MLP neurons of a small language model. Each row is named by its layer, matrix (gate and up: input weights) and neuron, and shows model dimensions 736-863. Each number is 500 + 25 x the weight over its row's rms, rounded and kept within 0 to 999. Numbers have three digits each. A neuron's up and down rows have the sign that makes its largest values positive.
After each neuron's rows, "fires on" lists the tokens most often at its 100 highest values on Wikipedia text that the model never trained on. A number after a token or word is its count.

L5.gate1563:524485492525520539515486511484494462492466521499527485529466507517552466454477500469506477482476465482478479482516529476503494507523504479485467449499411502453506472463481508518461513486497532493512510509453488495473549524477481502504514495506521517481506465522493498505505520486488476504490471513459517504541517468483480453538468483555514495495469518493495476509506544464488494495494
L5.up1563:465481484536508509522539509457496503523506512517523486504493475491530518495492484525539480517518470524511507501543466531466533464502521525505463501475469496492488480462508434534503485503473526488500416464507512464536512516479491500515479521516491521503502519478510512516507510505506519469457541523495496451490518503517473509508539515508520506503461528522517476483485517494485504537487
fires on: "and " 23, ", " 18, "which " 9, "that " 5, "but " 5

L5.gate1532:519506542463508495503570510515524485509500494500466474540511480530505490526484518449452473508461473550475450477468507488508463484474505462482545515538507506485521523503511529460501487496475497518487533486524505508498457538491504520507481521549515507504467520481476477516485478528503485502491554498523467519493467514482520496478494495478527493524542529494475531476523540518486506459524
L5.up1532:489510504493499505505548480450523505480515477493487459492518476486493466510502466508493519469523515496492482462492492542525485496523505470495533507507533506512489487488516528557502478464500468488464503493500521555553513489516492538460472460491474519509491495517516494491485492502502492484505545496474519493512457515539514498492491505483519456518489487515496526475519530510521464520527
fires on: "o" 18, "Bo" 17, "to" 7, "lo" 6, "oo" 5, "bo" 5

L5.gate1637:523541520521477464481509512481499531460545542526508504515531494518515462489530498485474544518494483512511458500506546471481499506527456479524489487463487554515489487526514446486500503512508500467488485494451509520488488499491475491512502441483519491480506506540501511518470514519532499536509506523465548493483497510547493422521491523507495523523499562481488473521475565512513456533487
L5.up1637:509506457500516462487538484508495519480488497468493504485549547551525460507482468521503497486492499507547466549498514465537512497518473515462495432490468539483484480498451470482547540504497482477549498462500480481510497513487491467546464436476512512516486494500452476507589495522500509493495473485473488493485543539520502480498545478485478459491470530473511483551508513478480538517482
fires on: "v" 24, "fr" 12, "un" 11, ", " 7, "is" 4

L5.gate1592:500522489489492496539506485483505477477507473488512442503505481480532468533504521514505494432461517516533523525488500497502536515509484502564499491517504550488515517503534473538491492455509463464491534503511478498513546515518483475504502456499494504530513557513493500519486486493489444507537454533491493487503512510446501455506507458528498490531468486494521524533487490542496494512547
L5.up1592:477500527497564489467507494505446498524512510494555499514493518508556506520513501509478553511518516485492502478490483497479504508495498490468541456491529499503515483496455507517493454472491495485517511490548498459506506514490501498489457524512516526520493519527530529549550491498505500519495488463511510459520534527543480507493500531511492517460533472524480535473491457525488488441503
fires on: "and " 35, "r" 8, "or " 6, "6" 5, "-" 5

L5.gate449:497512493468487494524453498506518536466472473503508521504543526522505505496465494477479515552485516491505499506510445468509514471507466531470541523524539479512511505519491490496493465517510485475496506510515467493504504521443466495519511506453504513530509446513510510485527499489485487479476496515522506517488463518528520510487568472552467532529519478486542505478479521460500508475455
L5.up449:495485489497511459554508533471500517505489503536534509500459496454493510481492476478519540520507497510508469532527465461487487462510461464505513481518490466500489455515533492499493485491518486442485494518507471494552490503492513470487499517510496504543508476481505510509522485473526490474507515528500518538455498511482538527516459546507453512447494502496523536501525470485508476524505
fires on: "==" 34, "(" 14, "===" 12

L5.gate1809:489469509439480544475480516484482492484447506472483549544478493507517503477461466474510524540456500502475533489480451484496512489529562517499529527538478484434520499531498569512530576498517506504501524503535461473468473479510537523528540516575499489509512479484463505488511478534518524488485510496484510520502491517507518498489454536454518494537483491508498488484459524504477495483476
L5.up1809:551461493498514512493436497510503464529519515519451511528490466490478491510509482525469510460482510564529510464516486501519505490507514538517509510509512506536487554519522506506491532546537503492520508482479450489512516499474503569526483509537477442477493497511512512517500519513479511483523484508471468493502515529512502504523472471478494509471469481523492455463477513500473499465434
fires on: "." 61, "\"" 24, "," 6, "E" 4

L5.gate957:504486512474506521493513510507486512507489422541511469508514490484469507501496467470515508489515497511502539515522493485481516524479495485476541484494487547489532503475471492468498485518515506517500492510492517526527483478486520478508476534489492507544489471529501494456545444434501492483474452503472487516515527511479555489483525475470457491452510565553540493495483520497498487533540
L5.up957:477481545519510496566472495502490506527496494512533462492506462457501531518499513510557549488492525484514508470521524507515497528471509523565505495482522485487535490465483509497524502517518476535468493523506503464523520503480480513469516556484506511468516525447462473516506490530476508461470503483499520456475523534501502495491536511483507510482496486479538545524455505513472486522479
fires on: "of " 56, "to " 15, "de " 6, "tem" 5

L5.gate14:522477452450469485457510518484497484544491529509490477535518508457508546479453529524499531476527472490482454476542504519516492521537508523543553497486517542525508473538488469502491533459530537488466478463510478503537491508491516514507496496531508491464517543451521509523532538519497490517496521502495497510525477526457513555539555492490452495483484473448540488495475488487505488513509
L5.up14:513465473501491474491432490549495473476510492499470478523527520470502519507473495480474548490473471507527484452483533525511494529504478523535511470509495502528504523508560505537412521463514496521509450477504451513513507533502485514478500494510565509541495500498528496473482465530546519489493525511491538499524494492449498548489504499454493503469506491498497516520522520491513523557492
fires on: ") " 28, "." 18, "; " 16, ")" 7, ", " 7, "| " 4

L5.gate1043:514508442485515496525497497495527479485509476495485516493526540503459459545492481490466510511485499497495487532496453445445475476482487488500519536520488500532504440474496534508533482504530518544490568521493526477509537509492473470500529471453523488478480478477531540507522453492483492549522526485523533466528522496453537523515496511485484454470490490553528513494471490528470495475501
L5.up1043:512512537473531510477503504461484545467502515475527508494455487535473555468494488480519536473497517465522541481499459457450495460492546538471515481518538474455483510492505437472500473526499537522462520517534481497478486483504495468484507522537497468541505522479507476541528483456491495519519455460465455549512465489510468521535486490448485498509481483493506515562506513484478505464505
fires on: ", " 25, "of " 18, "from " 6, "for " 5, ": " 4, "(" 4

L5.gate1503:509463546482487514509518496487491492470442482582453468520469528500495499527486518533536506441524531494575466434516494502514481508536502467482490459521524466506520513526532497506516553514554513501500487451547467514524480542528504504490561472480504514544491452541470505503512481504539534506498523487520542516517484534464491495505521487474477457476465491447522496498485542438497476490525
L5.up1503:528490509484511479529457504493515461499503513524466453466487485495455461512497493511506506521489519508527520485500445479497515525458490489486501527490510506490508501546500517509544554478544462517532475547474496489511478498493494482483477496519512463489501485518520551499511500538516542503487470524504535506489536480515461490443497448459529530508494489497511506501499530461507544527490
fires on: "| " 29, "." 13, "(" 12, ")" 8, "W" 5, "|" 5

L5.gate254:461500529522449529542503500499494487533478501506499496464479498467511510502534516488521501499516514479530489513483499543462529454445473470501506523480516502511461512464501527515477483481539522470497495444433493553521452456488500520456532463506504517495501493486538485483519520468507467512499506522476522479502453514536511493495532474507531497503470512526481552508508473498495506482511
L5.up254:527459517476491491497485517519506477498507488490497512534440426486481506514421509481491470497517471516489533504475487487501512499500540489544457493483550493492531497480510493474508484475543502538507492509505460483537493469518499497469488505493513491526454536476525512484511477540498528501514510507544529520495492460481460461487500489506482503519520498480511516518446483542476512508505
fires on: "is " 37, ", " 16, "was " 11, ") " 8

L5.gate899:501534452496502543499495447528513492509477515464516488525519499493469498477521517516489468502475485475479463485527497458482510459498505501506526487490446512445470485513499491507521496498487481467516503514518503536539460492512492487502476549468478536502511488480497488518489515496493507480458506524508452485520502491530470470503491498492516493483506532502481536527512498435512548486522
L5.up899:486453553523525464483494533494512471487509479524561487507530472486523503508531528475508463538509447463487487504545473512500499454518478508505542485507480502480494517473513539502477498492492479466501515462487444517534475530471514529514500490496520520473468572527517522509494523474499500496503482521461489502530515503495482513517523477518506488471527512513473480527498526508489521522517
fires on: "\n\n" 18, "by " 14, "of " 13, "to " 9, "after " 6

L5.gate1428:527474527507503527491515488508516532519520516453483523504482464470521477504476499504453536519520470510499440484510458489485513483497448522531529513508476522486487524508516497553457461491569527505520465503497466500430507507533529463480487528497468493519500469492496506495448569417461521515478505455495498504469525466527525505449501502528466546480477479522508463549517504486476493494533
L5.up1428:536527540483493480488508511486486478514495519521467511526500461529481483513514535489475472481504457454488508516506500491515514464451458495471505520507509522519514502467509524508523467473504485528548501552488502493470520492504495487554524475544527519486507513479498494523515546489479509460522505508520505488473532504459512514463512515509505529525446476532495550477503513543486503526535
fires on: ", " 43, "and " 18, "(" 14, "in " 5

L5.gate1212:486497490497519527508551505469505495538482477532482463541514461509518457514497478467516460476492487528482472462532468489450484500445522474506516503524491492517525498542517514495520500478489473507491485510510522463525513498518542529531507503502499526512528497510451509495507491481483468504500474544500524473515499496453542505533482477475476538451519539500444493512485540515501445515507
L5.up1212:505489524518486443519541499474487477498475491519480520520506481443503519543543497467535451478488517547492509549489550508533512497551451527471469515522467538494475511527476490478519559490505465515496480534521517498536560517514497499474492504479511502498514440510499518491506521526519514534461491547494555495500505492473519498474491502517506514558466480488465504516484516517483509510504
fires on: "sp" 18, "ob" 13, "dep" 9, "o" 7, "to" 5

L5.gate2260:476505487506484492460447495486531512467501500496472523480568516468481529468484491500496543523522493484524534496535533496528521518518496510474494491494536542543495510477487449497519482480479472502503520512519552491472515516538475512505465516491529490535486522512511507498494490449502506463515519492461498490442519493477547552492466486469533506461490466514531471498535529482487474498493
L5.up2260:522460483484539524498522480487485483475510504527527512510452496515492509476490494539514503563489470492489487516516516469470494533529487476516513465462517494488470470473515469481484521528491469495503477522490506504513501500517472468495453508513532486505482477501499498504505495507504511508489481495488495496507502472513474490475438564489495470525477483486478482520505477484467520455533
fires on: ":" 17, "(" 12, "le" 10, "é" 7, "ri" 7, "," 6

L5.gate1774:504471516490511492490504491491526529520476500516500538466489506475471521467490487463519466510532508525502467457523470488473490439515439502527490495530512470508471504500485506516489512454505481513482476483468541488514489539492524492505513503518471543517542488452479500499520543495516498489514514505451524477485543455483458495508501462547462491487492460519470474481533473497482486501503
L5.up1774:515500494478497489510493510470479517515501511520524544496527483541495523510463482506538518495476509518502508505538471499473470471488522470540493487509481503498474503530518483528510517495491514555518487521472503494451487524472535538469508533492515509477544525461472468480516501505477480485490527492489497523536520514515489494499502521496482529504516451538516501532510449512476493484492
fires on: ", " 95

L5.gate1799:474500482508476497479511507494499491511504516487482508492522504473514494484519490509489464515525504465458520491489485472504485504535500538548517488465532561494495442517467504500470480488529505509526494446479497493525510497511485496513505483524468508486488510509530470526544516443506498523471501504504465501487484518527519522517498525502513525483496533484494507517487504546531480471485
L5.up1799:516449519530455501538487512453440495550480510504507527508484538565470528526486518470483489565494467472449465524493487484497472513512504502503485457475491501553507502507514495495524492520534492526468521465445491506505487517457528483505482537450507520528458476500487506501474486493534457507502495495533491481480513530487502506518498455467509505524494507491476530478494546484523486496516
fires on: "; " 52, ": " 16, "\n\n" 10, ", " 6, "\n" 4

L5.gate116:477480483523519516517464469534487484498500440418528509509536508484543496498502493501474503460499502528529525482538487487495487458508506479531495503533523423510505456505510526500521537465532486472481540487496502524537494477575471505506444488491494455453513476510526457514506475497474483510493509504510460524520473493509483536476480517465476468514481493516515513494511491520470489509498
L5.up116:504524510539478489471501483525480489514494484466476495544518501528504482508535520512483519464521461500462490504522523466455521495512493505539471538507504495541527474482522501516476500480498509461466524510524464541489526479532468564490489492464517503485501470472531506502561489477547512512495444521492535512514507508507451511484468518491492480542460525493496504492514504475543533526525
fires on: "had " 29, "n" 18, "has " 11, "have " 9, "in " 8, "that " 4

L5.gate364:506497454498508515492509488527513502493479554462547503497468503542491448494474507523490477493479510539472510487469510492525514476466494538547500448512470478475476514487515455495511470501522518474498496486509539519511501503465513529491454510459529531505483522470524496516497520525490508481494503518500486556546493499515527485516484468445512451528538514488469486473479528466482475456524
L5.up364:498430476468537581478500513499511497514506523512528483522526470535485486490451510463475485509514497444540487521499460521535509499513483457515493520505495528531508478492470453499490490519479506513480491459491514468484464528465535524511505476508448509541557506509501457483464517461530496481482496550592489508515509508477512489530486528490481495490493510495484486498520526482510500516510
fires on: "by " 17, "and " 13, "of " 12, "to " 11, "with " 8, ", " 5

L5.gate400:500502496496513486486491486525499441466495530481493508512533543521437454470470490514486505492500484505504507473476510492487503493544484496493540477543535488503493454517530513492487504475496559519531490475513479488505486548504514494473499505508522541505473458549561527504457525511482542516543531534440532553485493518475459518552541513515503482501505503494497478488532483495494481489512
L5.up400:484457476498531484496469468499498520501451477487475514482493464507544483503494502505522514500503513501472493450490547461490547467515545522506484490468485503502483526516489488506476505505510541487537488532530510467481510503461551505490473516457503498502489462440516507477506447501523517501502527504544497486533513419471455454524519501521483502481431498488458512514472558426513480452493
fires on: "\n" 71, ", " 7, "| " 4, "\n\n" 4, " " 4

L5.gate825:462514539470489526491508489483496490491509532512542492491530465499482540509469499504447510484507509518482477507513452496538508507542510506512466518511514527492465493496519495510484543534500533468517489481502499477498534525441516512513473520484516492515489474472501512520482518463504494461539504526479513533489505515513562476484484483507498451480532523541507500486461486510491529480488
L5.up825:526510537515503481496543529488471476513484527489547463494543472520461489512496515494478518496490481512482496502505477504565480473512542513486512489481506512526513513502491496460512526518512512418502483536526503514535506505478499488487445518475497502476514515517499483477509488523532494456562493493494485507488496551482513481489476503500518497492505493528486472517470476512479538515483
fires on: "of " 30, "the " 15, "his " 6

L5.gate23:515513499481498478492483488466473493456488504509500530519520457496528472458504529488489517510538518521514497460524485491494473542503511537486571536478525502501514513517503498466538493514511472486532498546479465508501517454473475530488463493476479507500468512514490496516480503490514520526455498470537503469482488537515497489529458493517464498480484492514526523485491497476548490498486
L5.up23:544497465477489522551532538491513518488476520526476497498495490519503481475471535526507497493522519517507514510535477511468469515492494505512472506465504497555514508502483532457517453516498481519532519538510496495524461442450460517514477462489508504526499477492484479465509499509553497514538483502492505464471491509536515542524511491451509491457516469478492528462483535550474479475482
fires on: "==" 47, "P" 20, "S" 8, "===" 7, "Ch" 4

L5.gate1787:497490488513542512476489483493512506543507526527487503487446494536475513535502475478516526501484495534510487472475495499527465517525484497530496532509502482483533541492514472544487506524539556472533520484454496465499509533477567495513501491491494501485522480502460566489517487477563494515518530475503491495530509518479524501469467460494551528506481534535502543487506499474495511475486
L5.up1787:539494516477512522539497477480551495595533486520474486436517477510496534503474502584493500522442519492496484524517476476499457544519520473549446464519502526512489512517503530467485513520512520492495502505490550492501485512500523515478499489514514495546471490488512509478515511513469487488513508452501485494548508519492493522485511521485524530461500492504534534488476462505501483506518
fires on: ", " 83

L5.gate453:494529489496522506520505468476439516463492454514538523495568497499514550479474499503507517500538490510493534510489432525512504480489520522550507485529567535481496505530456497514482468480509502460515515480496541512519488514532532508516470507511535490529485440551504467477492491520499509503480504496491470538512490484478462522502486508503517479480476470531494507490546514493448511500507
L5.up453:504475459514527513484481535507489531490504483531501527524528459491457498466481518465461517522490488496516499524498482497474487466510514470492502497477478475506503520484508524477499527493518529551483484519485469479471542529519512499513513456535453506501514491493493497508482469501438522473516467523474511466537520493528487482490477491534447509493490464501493457511519497474512530479494
fires on: "." 51, "\"" 18, ". " 17

L5.gate2185:535488523484482472454550463480502479473502477504491523499485501446523515497519484525510546506496535487472492514530504499512470499496549496514501484534515492549462496479449540505455474469529469525533486557462501492526503510465505502532502506464505550452494477490528491531486476528531492544546517492488519490490520493474480482440498482487551524507459545471528478508486510446502504531502
L5.up2185:514537496504482442467554497521485475472486500506535519492479481476512541505492509485542513508494512477510487492493537515476480509503506574515507480485468501517498504514500528526484500475516525495484489532486496476482525501485509505454571535504494495500490485511514520475523513502526533489507537468455511484460545480458471521505483532492477519453435526498518496494457535453504518496502
fires on: ", " 64, "the " 16

L5.gate1270:484519505503477519512492499480456470499490514467468466469473488512468523529527526489531529526479506520509475472536469506527538486473539496542550520507521523537475488523501520502504494421525508472477528502499505495496509458493523486489473491519522538503489488539511523478505524493552497493473519507499477536479507508470544532520522504454490491556513490468516524548503517467478478492508
L5.up1270:513510508490504486504505512502528517535523516486505479531452509523513531479514523507511487498438523513489458472468478534524510511521532467499506473562532505527519471525560543537566454507560549507490523502507496487529503494479478492480537535509492493521517502503507516501504529507507486535547481509497514505461513486430520506502478484473462495477504479495497482478515510508483439502490
fires on: ", " 84

L5.gate1218:525490486480503503448525507454528487528494494497501467513506526438467498493504508503507531501494544472497494471495512483512485517537497524479486509450510496482520526479486484490517489516492528502525499493497476506492463503490475494552483537467527497524474540523458495492492515485505450507525503495467519490499509502466513520509511468520518459495501544535500518499483512502491457519454
L5.up1218:530529499484486503486493471491552494444485517458477504490516488495502446512465498518479496495482511502469478484517498520446477451512520479449482477510548487492435521564526483504503494484519499513461489524481490538465508505493487528502506475534484482470505518486446515507482491537518489544515465476504492485523492491532525513516467512503461508484518495496514472520488554530527512481500
fires on: "el" 32, "and " 10, "al" 5, "sl" 4, "ne" 4

L5.gate104:490484513537477485517462489488495501507499471533515492454498510488480488503506549477480466465526513540485538470460472474466483480533537462509552503491512504488515530500485488449485472483488505493489504489491514500485459536505491532485481546472478509480495514483573459480466548538502541508493475560520480472482463483481489489523503531512494498477536483506459445540547490538544524506494
L5.up104:488495523511477501503475484471481550519482471489509540491487543523487516553493542545493514491509471501530492540469496525502485487483470498455523519513538510518489449551453478461501484474501501501532535509479486578514484527563489463533467518479511541501486498511519498489499495492507544497479498505495486452473479485516507505517506459475498477499479467489542450548511534537463514544487
fires on: "sub" 28, "ish" 10, "a" 5, "ri" 4, "-" 4

L5.gate628:506520515492508482495526545426510481467489498500454505481469450490488538511559486527528531529503537506482510553505484480473476426487479494516527529482477488496456493481497501505520530533477486494525479506458483501475487503510475489521499542493493494507481486506531480479507488526484497483542538514540502531514484512495543471499505493475518516509485490535514532484487530526486461470487
L5.up628:497474507548492518531519475486532477491488461557461506473484548546493463503488500497508520520496503472456536501480507516485450533488477520493527528506502482492435522508461522492473551491515522485502479506520494581492508517508545477510441482523420467505527530478520491510546488451526512468503489503464519515503535507527491536481486509479519514504471507518480521495478518537521499483538
fires on: "Sh" 14, "ch" 13, "sh" 11, "12" 8, "ash" 4, "W" 4

L5.gate1334:518484499503533499474496532507519474485543499453482522567518570524475466507495513505562454472490483545499437519515529430518521448532471486486517511511505494481466509533540489507457481476451504442488509522518512486499502499515552504526470502535533482497549504503485487557511529505522499488528469492503525518505514543513539502486460528476542507447505501487497503499508492508458467496507
L5.up1334:475530474467489513486499493483500508493453485530500489496530467505525489490476487514504519513503493533519512456507465512497548508519498476480454512488527490555424486510524477488516530501528545492522468530544465497541517521525521526537498529509504503520508480562489509492514475478511494507516489519517469482477525482559485489498501507495466490515485476514508467466430486479522501511460
fires on: "\"" 78, "(\"" 5, "| " 4

L5.gate430:511518494515510503514487507510506503503489459518482537519555506540525519483535494488531504498467468495520525538469518484502518509529490514481494499516500518555476506464569470486507496528517518461528515500523484477450513499517480424494512516474488501521468531454498489491519502496520547522527490526487497528497486514519497475503502455519478535512493455508446498491545524499494515476495
L5.up430:493498512493510521497531519495476510492502517529507489548445512509504472524471476492500476544478434464493479520494487499478505464471487493511476515468500472566516487479506524513480472528498533496493488461473471512492510499499480478494460489508496467486499548504492482492507486512490512453486468494535475544524514487511511497496489492521492471483510552496481486494537493439541518494496
fires on: "on " 23, "On " 12, "of " 8, "the " 7, "Supreme " 7

L5.gate1772:490483520456457497481482490509484522525482493535479513500481471492506499536490499498528493498474539519527444488500460563479483520503502507526496489511563523477443543478469475506478481521519523493521505474471497517452500530517485484488447526476500519485495504510505517496475501483466482533515491501432522516507509481480521493478503495518498479484511462468493509510493532490495477485487
L5.up1772:506517527451465511500531484510544521508515474490518479557519510487483502549510466508464508515505485479493489521479509535469479515512537492518487473471493530490469506473500523484511508470487528517476473498503466512445508534552521481528477537536513523510519507534496490517500490492510524580499523479467512519474506497524514490462539513477506522488517493503492503527483502540506505517500
fires on: "(" 57, ", " 6, "as " 5, "known " 4

L5.gate1287:480467493506536506481477513479517501519504481484513473477480462536466537469503530517513438526524516501515495462530487473496512557514500476511504495509469501528473552496481506517481502519501500503481469508453490487477475500497539495520499510507518503482512512505529483497544464506499513508487504481526527528471529521506517519486507452497502517463511495486516517446462500468470522516487
L5.up1287:492468479462449558515480491477480521543508546501493524510502516507517453475525497504531504499522480531519515490460510471512508440524482517482507491493529473510494529524495480519484523522490491521520499477486474505461516556506554534519520486490507507504508488515511548476520518498537461503471519467531523547502513460505454493508486493528527495478515507471489480588488493522497484484527
fires on: "not " 32, "to " 28, "t " 6

L5.gate1861:512467474551484543462511498456512544514526545494480512512486497518525470467476492515499466482515481486568506487484495522498476528480467477522482491468476538508496497486549512496524482522512513507462505457511496481538521475454469525518466532545530505510497523513491505489518515514517507478491521492502462546519554527485489476538473504511498476494495471524514471532531508489492495496492
L5.up1861:528484463474536540492488532538508511523511467486532499538462555530535450521547514518483492553490517486529530535527501494519506485515512442474483520525463440504514501462506487495477458496519530488485491459502493506507521492478460531534468500497546531520497533523575477506498458556489453467475521511471512486471494517495485526505509518505466494499514524509500494507538507491474467483487
fires on: ", " 26, "and " 26, "under " 9, "with " 6

L5.gate1620:504528520538521520523505535457479467529532456477541478495480505476504513489488497482496475496495537498503488489463509492531525478525508525533418478472512475470494559502494491542513465498492497473494466445484489503481510488537540502494475519482511466512530486531500525507504507503531525480489467468547496496520507487498488514526468480502510511523482570491462484485507497480461473492522
L5.up1620:533524499529466484483499509465473529517489476537497521495523492496535490512531529533485533496506486455525531471459539455502469512497470474479480498534525467526467476494497506509512492471462515440487534536485511475487534487498535503458525526494490502479507516495486485508523496527499506471499506535521519507510520489532489513509505492518502488543499494553535499538571515483517511499528
fires on: "the " 30, "a " 16, "his " 8, "of " 4

L5.gate637:489512460501525511493465509466428474452456499511527558484487496505473525490480498518494552471518522504471494509518505504512511495476484491455540497527509468522507527511468511511496490460506508511527468468528475501479497496510507487528510479506456510476525526544493504509538511509474508487514510516460505463506478522474465498495460482515499436513481495524489479523509515515494502467537
L5.up637:445457490481512492475492501513463520461503534525521489514470529508527491508510495471490505523515474503437488504539517484508489502491482529488479548424490485514482495508489506496501503501518516481520447480522497494497522486498492505497536510525496477462470495478521500463506521503518530552522484454484503486500508498499430489470490496492505536526463529538467500513538472483479497483503
fires on: ", " 40, "0 " 6, "s " 4, "s" 4

L5.gate2355:479462515503493499519486454469457513505520486510518447474453469508533489511496467497487459542513488507474515482472472495511466496506505458452484518474486508516485476486499490507491525518505510502520503494518515554428530517443521471456532482459542536500487521518509497461528523500490526530524459507507454478487510494520499487491474534524546503510488506544453553507501496491484462501454
L5.up2355:476505524518501450536533514558477539514474439502511537495504511538472477519503451496474504556507484475473512483449511485489487502509520477485492523495547483496527469509502504534525564520515490481517483484501511497525490458522548467514527515508531483487516488485545474495504519507518485500483516488485510508508511482478491512492503533511473505488486538496459518506491538512525479512434
fires on: "| " 27, "I" 11, "Th" 6, "ec" 6, "is" 5

L5.gate409:500470534506520516454541504530461512511488480501499541481504506539466473472489477469457525517471512534475530529439490464494499496494486509474493499473506508534484521468527493511563515542522523465487509495495508523453481513483493485476488533525482489520481491487458477439511500472505518505514518494516498536487489489487507499510495524477513506517455526546520501535510556519486528434483
L5.up409:532459477487487521503510499513532466496484500566534541503475491506512495493484495493485488504455554514484517513450528502503504473475501485508524507487556514517494508487490522540509457514548530498509510504454460499498529529551488450498483509482486499483499525493525503465493526560519481503468526466507525486546491507531470474514469551516483468489501478499553507564478532477498491473527
fires on: "on " 41, ": " 12, "(" 9, "On " 9, ". " 5, "born " 4

L5.gate2262:513488472516517463510479500470524493555488479466520501497489490495510491546498491490463532517493511559461484476527513503486477488464496504506525506501521535478488504501524500489493498492507510467465526473511501500480471526504455547484528507496497472493517487513499527515563487453509491494492511507491496517500508467502456535497490477458508481493495503476524492521488522503521478472493
L5.up2262:478492463482545501494503507479494484498463459485500492559503463475527461483486493506531505550532505495538533491497487502490483527495524489524485486505550509512503508471481478491493438504515452487497528532507447497552513503519494509494524529497495529496536474529507478514452515497499497509518476515506485504487482470485462482544460500509475430531509492541530476501529489496482532506480
fires on: "the " 42, ", " 8, "(" 5, "and " 5, "for " 4, ". " 4

L5.gate1584:500515535519526507511516511548494527453471549506501515518492512497489474510496501496514492531495532513482524525495517515464490489501492513551508506481535482546481503470504556513486447446505474478544504516483446539454516522484551518494502510520494492468494513541492495493510499510498475508489473507451501494486471469488441550506514487513475494423461481464487497489462500494485545496466
L5.up1584:481492468494485532464541490539495536461537497550499469499528496518530548551499470493486474516463486503488484485517480520472487494488502525541487492496493544570499506489468522485498482527543467524520520520503489489506467483484526503461539520515466520522462468493532523509498446506529555544521550536501532511515497487472485553508535472483484495504470537488463478487513509500468520505502
fires on: "the " 67, "of " 10, "s " 7

L5.gate773:539455475501514552476504539491473534470507462506514497482510489534526522476532544504466487476492468475490527491467497476516482505500518498485491463527491478496509470530524486501509502494501505474462485511506483530478485473518481433501498504498477477474511469556515480459521529475461545499510521479500521491465504461533471458498496529485503490504494528531474489506499531495497470513505
L5.up773:534503505486461538488477531506480535460505514530504521501497459536475518461494508477511451512460490482471510520532484501544479535512544507525461501523490506494536476538544514508492500471482489490497472492487526549522482501514500480529478474508485466478499512544471505493530502457532513477499520474519518505463490517530499477508477527497497492555515499504473477506533504531505444535530
fires on: "age " 15, "the " 14, "Al" 13, "of " 11, "un" 4

L5.gate1131:487471506539511516536495467524522454493529508474447483560528506438519480485522478488458503509496511521483496510501454531491498501478507502480517498502478493488498495505498495454509433522536504525483492522519517500516501499477494487485480522507480507511500458483489515486505506497524525515543465522512508465482462474467550490455505528485498461475514522494485498476465462490443490481480
L5.up1131:454477538501500463532493499473494495546506461478515493532504505457486496518503476464470507521499473505511481522494468537488447506484528491540483478526526516469472535514451511520502482524533446443441479470535533498504490521497499511483463519467484502531542499506494514504517492475542523457522476539445521529469460503517501489493505472463525506510510468524487546552521507513480488505513
fires on: "to " 35, "of " 13, "in " 8, "the " 7, "by " 7

L5.gate523:493469492495512513519503479496555511505491507482535477534506481532466524481477477509458494477475501487532468541510515451539495481498533510514501515516508454527507559508489525524515488499484528537532534490518542482490516468483512536509552492493538464509492442483513482521512512506541488519506470533561508516559528517474498511498464504459490484517487492522474528492453530486480481501549
L5.up523:496485504474543510476514502527528530499478507488501434526523471524460514501462494502493512493490506519507524543494492489561487483513488496478529536531512462524496551510500479503520477480499520485514476551479509499459537464509504443510501457522534494536476485512527529500500492546512506523479476490492501504533531507516482484505471520425490497520462464508471501485425535501516485503519
fires on: "in " 35, "| " 23, "Center " 10, "Arena " 4, "of " 4

L5.gate797:537504516513552505506479499489510466524462480456494513491473463479500494498503485490479529491538537513506516490548494497447515463467477455445510504544490515549446537513497474499542496497534525529498492518502497529555511512508450516504511505466501505499484492503480533518532483474500477506499495501523542487516533539514481491495491440501502501471436495527464521468481467534514481473504
L5.up797:474505465528517553502506502511449496522502488528517485514470484504495499536486510562485500555530532528483505538478490509510546518500509470471518518551462493523443532464481527483517473470509496506484508505491486490504512508499535476509537464555499523522492489472506525513474515439507475514484499513504531511491517512494521488526462513492518505467515514492483460487504469473534538550503
fires on: "sh" 23, "Sh" 12, "N" 10, "ash" 5, "ol" 4

L5.gate2011:498512540493527486514482477516489524538483478474500464489487500498470496468482521509530525535492493559493505506518503505462534531452513577514503519497528481487457461475474512523483469492525551541522503500443490476512499490522524506504442503490479477516505518499469457497503506466495529465464536534460532445501517516476475512471457500490559511519509518447493511518518502477505481527481
L5.up2011:530515548479519481502502437527483492530487506487513457543505491509499466521501442497519502486499511498494483510517454498539505519483474517495474496543486469519481497527497485476451526522497516500491506469534482465493523531510498560491477463440449488522521474503505476502449515508528511488470512545529506489527529516516522546510518513496473518474487558510510500437467503506502516498517
fires on: "in " 31, "played " 9, "In " 7, "of " 7, "made " 6, "to " 5